From a checkpoint of a small transformer trained on Wikipedia: MLP 2240 tanh GELU, LayerNorm before each block.
MLP neurons of a small language model. Each row is named by its layer, matrix (up: input weights; down: output weights) and neuron, and shows model dimensions 298-447. Each number is 500 + 40 x the weight over its row's rms, rounded and kept within 0 to 999. Numbers have three digits each.
A block is one neuron, or neurons of one layer that tend to fire together. After each block is what it responds to, as a language model described it from the Wikipedia text at the highest values.

L2.up905:572509510465500503466491448461472514479610494510487503497480526525459570501554484536486474523546473520454443421473527496508496531499508508417414449492525474532475449470475533511540460504555529458510464443502521525528526530501524559470557523524485525470403469523529456534444550544530488490511497484474499494467440575454516513470565521480438491508583458571565500478547486553492450481491537468477497516491535521459557529468439414541471567532530423572449
L2.down905:512531490473484551447409452537500474450511425464441588544431596519535524519551486479492487460490448516544534485517467516511506451482537425474556488450474416474448494505497509456517477478524535533527450519551528481477567555515425527533524529544490486477466516439469533483581521513537527458493439550465467495531510580490490414525545506541470499547543471533562498453522473599480561466496503483561473405514625510457558499550531449494450511544470474441455
L2.up1711:499524472542448464539495466497505488528504521544438491507531518445497516583544555453473534576482435470479497507510531450552483479492529533434492539575496453544488576486520486542529578478536455437445424498470595569539458468483430443494576545441508500466467476428465483466536521539527493459433448506442508476528448484393525485416537548500542481530477455516506571532485520437571442539467518448489465487529497539443526471455423555495390535509469435523431
L2.down1711:499463499542523490542482427516490459471505437410459532526448457445444427532537522503548463474493501445483510477540507529536425469450547489527459534574491483461479490483513544505519510566441540495505455506465551514456477487489481524520492513442554500474481535470467421503530510473477458484525463600494481466520499525466495503481523480521479418528494473480534614551433436476511496570503573428496488450462478581438552520415469588467499463447533453530471
L2.up1901:501476475487512511548411479497493431478458525490498562455546509541514545552559480475468485544517494474429445492458476419488589490513479431420409549471493496561573496413566558540498501454471479512446486460379505506439463518484490507511492452514496552470492528501470527528484437515552474451475553489510451496471517548429561446455500529471542510456472468514505532523532527492508454602512540547528537481499493518471527527412472420515419431547488535471502
L2.down1901:468529440481578518501547493531472489457578480466476493506560503446416491485465487565439486449533519542552506418552553505465481523449535490419557519455412492523478481541527542446545532542542495477515519526500524472514480528449497485499550472486508510543505493452482503452492537543498487477422442497467503461546435528579413439440530513475517433454537555529541510546475529525518537523507466422498584481489481459471458571480534513461462549480498426546474
L2.up2181:576504403421454496549528460494511520503551446478502456548466552462463603539489526462584550512555482506438532505499484515540513534471491514556505544582456515531550550475527559479560583457589509475456507549487562563481540551496481470454558477517479468460515479479538488498560525518565503487530494534468473512540484493464554539463550485484548509495588462575559557522460505513425450507427481513491459523419535550497522573483461462474429481497570506486471
L2.down2181:475417534531517539531492539488471446465565492453465453429456490491484558444546478535518422436503557499486508543504517552528494501493475545495436523477515546474515514431474543485527496470503566540474473480491511450534508552464530445516467535469531498462492527581514515549487484473527505531489476502515444565534545600462539442534532393491493497556504483453568526570542486543501495468518539486521524551514457565452536535443468533523484519454511473429482
First subword piece of a word placed right after an opening bracket, quote, hyphen or slash, e.g. (al)so, "(ab)out, pop-(ro)ck, https://(en).

L3.up1728:500533457541507493512536482490513522483523486579495465443437538497490542460459535488469525428465570415532522465468545502521499548504488550545486498568529426507470544554409489484483494458514556504517504431510513453506477530494604533540607551442460563563464474479513506569484493452538513602475511551525430492510480491442504456576441466478477539470521551536495549437528488487513393440496493526504432446536505516481482501524534476447503595602515507549552
L3.down1728:529509516509493564526461495554453539529570507590489472458479474532588498527488516465528469477530516472562462515474520466534460560524569539518493517547441484511459486504494529494461461527440442538445522450554479483523490530451522541472483479541458534483497537504465494470507467455513485487507544515499507496488558596490525504501495392509506557489426533506518454469403462505505418493576526474458397532528491483553548474488489506480481530485485469534477
Tokens in structured Wikipedia markup: infobox field names such as W-ebsite, table cells such as Canada, and blank lines before == headings.

L4.up897:496527545451530561523558517516506507482544518538523513498522483577480432494501475531507547616514547440567548496490527468533452466490530465515493467469504542530448517502486505512530507532525496523429493506510511542554518511408500437531562521457578477490457505514527457505473478461482451554482513524471538552448422520501503543440564519510476505539479493478484509460504518505499519547473481451473571503509486521469461417554494529494524456526487536487537
L4.down897:500498554454505421538484593474523512508418494506512498500485584544552439458482468509502510434475504499585531457450539447507448496538482505478499463475530455520472520423469476490497497448428402496503419550463448438520498497512524499456428518488458491487453519578488588452461518568575565500501482532517471547494522464541490512486527422439491459526598467500437406500526470462454509461528540481517552515522492561524499575481473528491513520519567545464550
L4.up1017:504483520504493453438561492456484510505526489496503538482502476485439494502422465478478517507459505595499462481523470565523519513566532571484583486498486509492499538525464507513531507420556495489429505563541441446516520460508435564431464461502492540448508466488477488444442412549499486564470405539488587473495531551445554502485510583503449426524419506493511519507484534539380476485473466469480519617452562520499508468512532522582510468531542537526515
L4.down1017:483458446478515532485477538527536465445510561538534495526458471453512535531493475459469487547510542494529470516433515447529499568469506522467504467492492506490582455525490485427538567478488520563453526482462517479473442489499454496485535490481479501491491511531519507474581501521541465516534433557469454433440493477436525467527557532489528516543523538552536532484531438501543479505550547481496481433526420534529541532534483519545383477514449478467510
L4.up1076:465488537523524517502506468562551489540526525538510540535533533533468459543482561479439498506487453579560464562484548533466536512496518507533449483468474511512457506497527518544549506486530505482526477529506482538514515504468513479485509470426517444490474521503492586445514515575480424548539546581522489554477490473457410560481546477474531515523531519458499467461520530430404571517447486517524514519477477492466444544537500485560555501484501480535430
L4.down1076:406447555476559533499451483482556526560527574510505497423531513522478555467431540495574469488569463524507507479460473460498520450470495454498442480459460439545543496495528503535524526568459491419539495443588441538467447523450436457464525474523522479474498511482516521470539520554529472484535560499522486482480477481449526555526539482523407461641485556501493498517414483463469475447441489472449458461429467519469472506490515500558483498481555440474476
L4.up1314:474580579486522512533517501540487489549549522520561458446538497478421575518521473414460534410512470500578511500520517572447500513506437461542452480491521454472508531498524498511492476538569508501468583460479468485492586528537518523504471543445518452552555538475564494543494503514455448479520526511512513546522523511503509569413533587449480465514593419462559493444474453463455480551485489497512530514543501507507487588515527439523537480525551524461519
L4.down1314:455473483496494408507528463474493549492459539538448521527570505550572519480496481524547515483522497521555506504466485480454534451452533492464475488452434430506491470444493504510489527573566463474539456488581530518496455560411466548520585537518501494578460436560490531450563552532431481448516408507482490485491531491482458507480480516527465453508391556510544508450517535445586471625485461468511462479476515470521508390510504546547472433497543472539505
Second fragment of a word split after one or two opening letters, strongest on the os in Los Angeles or Los Sauces; weaker on Cerritos, Queen, Derris, Ekaterinburg, closing.

L3.up1241:442431503497476490492512420490469544486599491469409502547467517580519538493482463577493483540517505496502500459457502494448484473571553465492479503586507524524552525480529501567508421515455574399502466566483595522514515508531489481507565508485479489494548436486499473514555546529518506517518512507521516509472529462478476528449485576587499474461512465519484605493504520521438443527490542492452482471469464564432582494506460548469483466472495498488445
L3.down1241:424529473473512528531521482501484463475566526482458473538424486583477541510501473482525536474472499480490530506492501495477457504511542511488454515537571463513499481467501547505420471559482467569506521489502448526555524524503494506512420558493544489502477438503484427503518508493499385428496562531496500446490510534527506505515523543547483450503506465451549561469428466504493470491466415416551467413530435519525499534499490410472506452503486477461441
Short, often vowel-initial sub-word pieces at the start or middle of a word broken into several tokens, e.g. es(pecially), en (in URLs), re(in)forced, ne(ed), Acad(é)mie.

L2.up162:524415481471489527500608434488481522451569478579484500530503501564553488507448485490439556499502559440427508461487465557531540545570439472576497472557474551497469486512465579492459485527480464506437505549516549561490531541472511504542479481529489494463562463505490527518451440458497488511473510552546443545513496544462456496498492524520501495502477575484551531411487510460530521562523454522535520529475487506503458578488500432465542475493507481539419
L2.down162:564438430536481547537559480451550584479590494545516519483530551552492517566501485455447525466479584480411546445503463570508484516552471454492472518514436463486478422556403540523500529525496418449458534487534528533526476562445460542497504495554513486390559499468464531529499473498478503540483536497502508524490423551492433490471553496482498475487453539490501520473464494493537483529496451534524527508534519537546492587534423457466555491477481447525399
L2.up769:473431520437428435524560503523473505475525575571484481451478481519525562464458535578465483480456530501459503437562484548479523559538467420552514488473485510514483479519439493478509477503467473444423482468516523532555503588484521496543523479494457481506563422498460565548378476477528512436530402544568475566497511535475499469471581557516508533478483534555525547514510524538491497634505505505537504499465506526547503565539456496460601522481485579472468
L2.down769:511427537458481497563589498484502537532499541584493500478424506490506566520403500497459505514495570512492521453502460590493495495556445472425415500537442434471491442522409485509541497510430440503478508466520538470515499536435492538504520508515551443477563545493515495456438501530486481511491483484458536496477472512531484476487628475484478475464514570545522571525488536550452484571463487538564502521501503521605461577546385520460638517437482466516458
L2.up779:452573465501532511516452505497528538517511520530540451508520509533470488485462550513536490477527500517434490478547499535440505571436505479560545472454485439474543437508465438537440472509485552456436546513547488493523497483534561525491642529474513554495473387464495518528433477520509472461555569484497445495462417461449474480489522479571467504447485503526502586509503521444548505486459466518527455453478543482496565481552502561515479590576531498472488
L2.down779:444525479531478619484467450512512496559480524536545448518493503484478492567438493494587450532478497494499513537516461482503501542430554461518474476544456486488544481507537443461523506580476551524454545513526471478469442491504493475558545541516520487457507493497518495525499513428503476487507539508551535581489501552498505499509462508462480529491435489539485541444454502468454474447500507473441469514549499480542484547579553518485452491523498439528493
L2.up1316:501415457555467466503545470545502558463483524491549451510519490546543472518495518480458493474493487489467446427476528566502494465534477478590526397480525516576514539520518451496481431460522520472525553510593518480520479519461554465526511549507527516519528504480530500500515452478503451473467508542550495517501485565498485507504603509497548515483508517550538591450460441456505475514525578568554497558478457552494509592537469450509585540525526515579450
L2.down1316:473530512518447468521561477506494614519493521528536506494548516567504528550434504472451491470503550501477492486469506537481458521555499484517448472454466505646497421461502477475484451473485444477456543487545466516515445515480499525554479488476599460517524508500508548498541521456515466460457464487518455484466484544538467585507552519476529491523530546562514582544464520482460485527546459536498465492566496574483514542546435458496540488545513498524413
Double line breaks ending an infobox list or table just before a new heading (= Title, ==See also==), plus partial word-pieces such as te(lephone), ran(k), typ(es).